config.yaml
d_model: 448
norm_eps: 1e-05
rope_fraction: 1.0
parallel_block: false
init_std_up: 0.0356
lr_head: 0.00825
warmup_steps: 26
decay_shape: "linear"
seq_len: 1024
MLP neurons of a small language model. Each row is named by its layer, matrix (gate and up: input weights) and neuron, and shows model dimensions 0-127. Each number is 500 + 40 x the weight over its row's rms, rounded and kept within 0 to 999. Numbers have three digits each. A neuron's up and down rows have the sign that makes its largest values positive.
After each neuron's rows, "fires in" lists the words (lower case) most often at its 100 highest values on Wikipedia text that the model never trained on.

L2.gate724:526534508449478475511460561442477513506552545443548506476482445525546457448467477492521432480421419561481431439522432543570490534552466424519538460476512488529554527509462463495485442542491436509569563467522461496471453430519540492587469496458466529431496455537445480562488454553546518450409448460526527509491487499478501502508477417540530579509465409414485629505491558548425470542516
L2.up724:594515552507465488463529483496536470511409466526491483562495442520474487501565477589491503537485559551506515507505431528509492526467530531492492511550538503460473476571551616421506582515499437453464487489417493506530475504471624468529461498533524575465488556439509489582506494504549468525502465515505478492440539468490516546461536513526496529498612474492541505538544480508461498472496
fires in: "in", "from", "on", "down"

L8.gate89:489572533517422531536561435517501551496535519419452550470440492530507501515466463488481466462546528418491473517425502470499483521486503503523519504509525486479526560517550512512467465502551524489459482533465473441454489468535436442490492492580480453501498513568488481505504542531494490381473485555460485497505519420536544521441561528459514434437536510526459433469555492517535509474438
L8.up89:558539475534484459503533543486461478481550451518527523447466490526446522545526454479493510483464511525543499494496496451512494496396423514522511446512474485522472550496543435492466467457535580532555447516523533513522504557519538500477465466508533407549479488521478526460544494442478520446529509473536519525480407501495469537406497481558472457438518481508563469516458463525450523445573
fires in: "and", "which", "who", "that"

L4.gate224:518427512507459449548495419477555474528520458515480448448402542463533450551477573552451497539527487541499482562543488568469461494476452474473500490480500540508553510514536469550507589493520575512591403533544551504477476499480583505438480486464484529513499450404530456582535469544507472500493434475526527530508504581479490519514459492523505522519513534472359565503522520513498459476481
L4.up224:521489538584525540494536575491540410462533477494505509436520476540482611547489541488471552447493473563504494536555506508506524569485451470444501524528468474498513517544579541446527494539515417490583523532551527555492541479491520473499468518422526495503483505488513561511551483452547556486489506530536428544475488545472418432521520580495511519507509447517567576492553481469455379537535
fires in: "from", "since", "pronouns", "or"

L4.gate784:495519567461462548515494478544537572512543498488443534446507436514442572481506515497539487504477484480619517481513515494502502528455533531479502491494497485436542504524507491510466472443481484440556592473481448480478505518537515536505515480516453461479548541545476459427504519440495521419565446506416515467524570499510428506419513573451485420505499445509497505432475576413534552539534
L4.up784:544487597449444491565481531490489541485477491467549459475488464561457538478468490473547539524451468447497525530492559518501463451469476483473464487508530527427457520546512529477526505466497492485507578452471521486498537550369532453531486532546474525505470474473436472474519473473455545511542488557543514561448465561474503469484545494478507482518443456430458542499524511492501527466505
fires in: "and", "before", "but"

L6.gate247:514528469486510462538570481516407441476468481469498535508487498411506497483544531507479538445545504441465518465444466505440396526470481541518496475536519483495449488464503432479529572447490531529505515436473525469437473530449487520491471513558569492506525557499542563476529521539581472480469609464576454523495547481540534570529416494543469475468464488450477515536511508462536483491525
L6.up247:478482470525556508464533477507479431485504484522527516469558471483478534427512472506439531457590530475497461456466483593480550428526497514482477514562528494483506534473533405553431485432540502509465463409483484462521509496490510500539477561556513550572525516540502536465473464481486503511492488434512479491558460504541529503530500475495474501496527522399558536419526504430500503495589
fires in: "but", "however", "believed", "found", "due"

L5.gate45:498505501478577457462538496489487530478560502482456522436463507541527449544520528537425466457472491509526538536575475505461553512595486492481456361455501489547555555497483524561496523470529575472487516531537522525568534568491430518500522487496507535489464498530503547446582493483448468490491407474519506537510493506509539464524535514454498484562446520582456459523544529425485483457486
L5.up45:421482522464541496493507558467486537522516538547490545474470510514448515496541560545473504462446492548531548501533536426504489560534488465521441422476497502565411501486517477482536547488559477457437449526491501492521586528460558544462473516481431489523511456488457567500474474522496504474456446470517513553500477461524433457525524464466511550530461445509465555427497455508450497475442
fires in: "from", "since", "to", "than", "that"

L8.gate786:476495486443459440505523532540553523500562568482482492610523532453406502453545492563490486522514523490534516491508531484549506530490487487496568525521550473457526529518504505536476494530481512452489547523518516423517515531425457432511512500556463542479479537569429525504463527576448501472524471436468475501506553530496531583440498597552552460471505428547468535441527432561480489536539
L8.up786:554511542493504489513462504573514499490437497586474527610477527468527544466514445458463489481529390492531487493488514527529529451511529534473451504522487444516508412576473510532439583554508497504477519434475495405463496523538526476518475472474515493503533463525440500467484465554556469539463445517479573494481516537563450504412476544570503475502476399456481547507465509576490463515522
fires in: "to", "in", "for"

L14.gate88:470494528457495554523453433514528551463469532512508609546525460469494485498520503496441473389533514494481529464494490403440527497462442503479445522527522422501421547570530535546485506488479572491510479527424533499454538541536550490473542484520532419525447497530544493454468544482466542467484465484463469491548520545555472453472559557516484480547514447506518509545492517427532551501581
L14.up88:501528472450435435528502385565479507560454476498467488492499421495508489464511498556423504476504572518445453493503503546445572547398436534511505478532527521468497473610536499588524535580548567407476573501473474542484587554527426459529453504517483502538532502525476439460500460519541522529475488534517571487503519521546555415443477502535472504483449504531521489519531464474526578466498
fires in: "and", "but"

L5.gate425:454448512481482512470466553503536529557551471519559540421535499499541461465502503461527481465494478487529487465480491534440530483513544469524540508515498524599550549492480497502554561509497500507504525474503437577483566464509497499490464537542502478473497482478428457503494515512485558524420537439454511497500504501578500530525433493533579386536545478499420532474489442442507501510583
L5.up425:476484538490530475508445516463511509489492565474461572527507478539507491543503533531468499490489483522523503503485510533618516497491481471468460527512450559548509466477532499510487573523473470417511503537463567478552528517503533470496485540489492539482498488511517558500506511530573506522583457549490513456473512469421507479512571456446568505541505436569545504536518481486521508513446
fires in: "of", "around", "on", "peel", "throughout", "in"

L4.gate866:512584482553444483468561519540495498522589566466474531511478563595519511430468469529516531482552437515509510511481502456517489557529536472440590465547458502519477495445507407487533537517482524479505531501545502524635521577490574482492529565518468541463526481544546520493527453488455495490498496507495493539473427508520494513442499551526432510524517537525523462480537424418539534584478
L4.up866:504529554457511486538430488498541490538471462550495527516509501530513526537425493596530516424578493533459534519428575484488508545457601481483421514506471574486494500470527556509528581554477518500418490522566483489546480515524529528482478580432512598478571493506486457527449434479446467505438452577548619466549461484525548507483578530562451514577542447444461502448487516526558536545541
fires in: "to", "of", "time"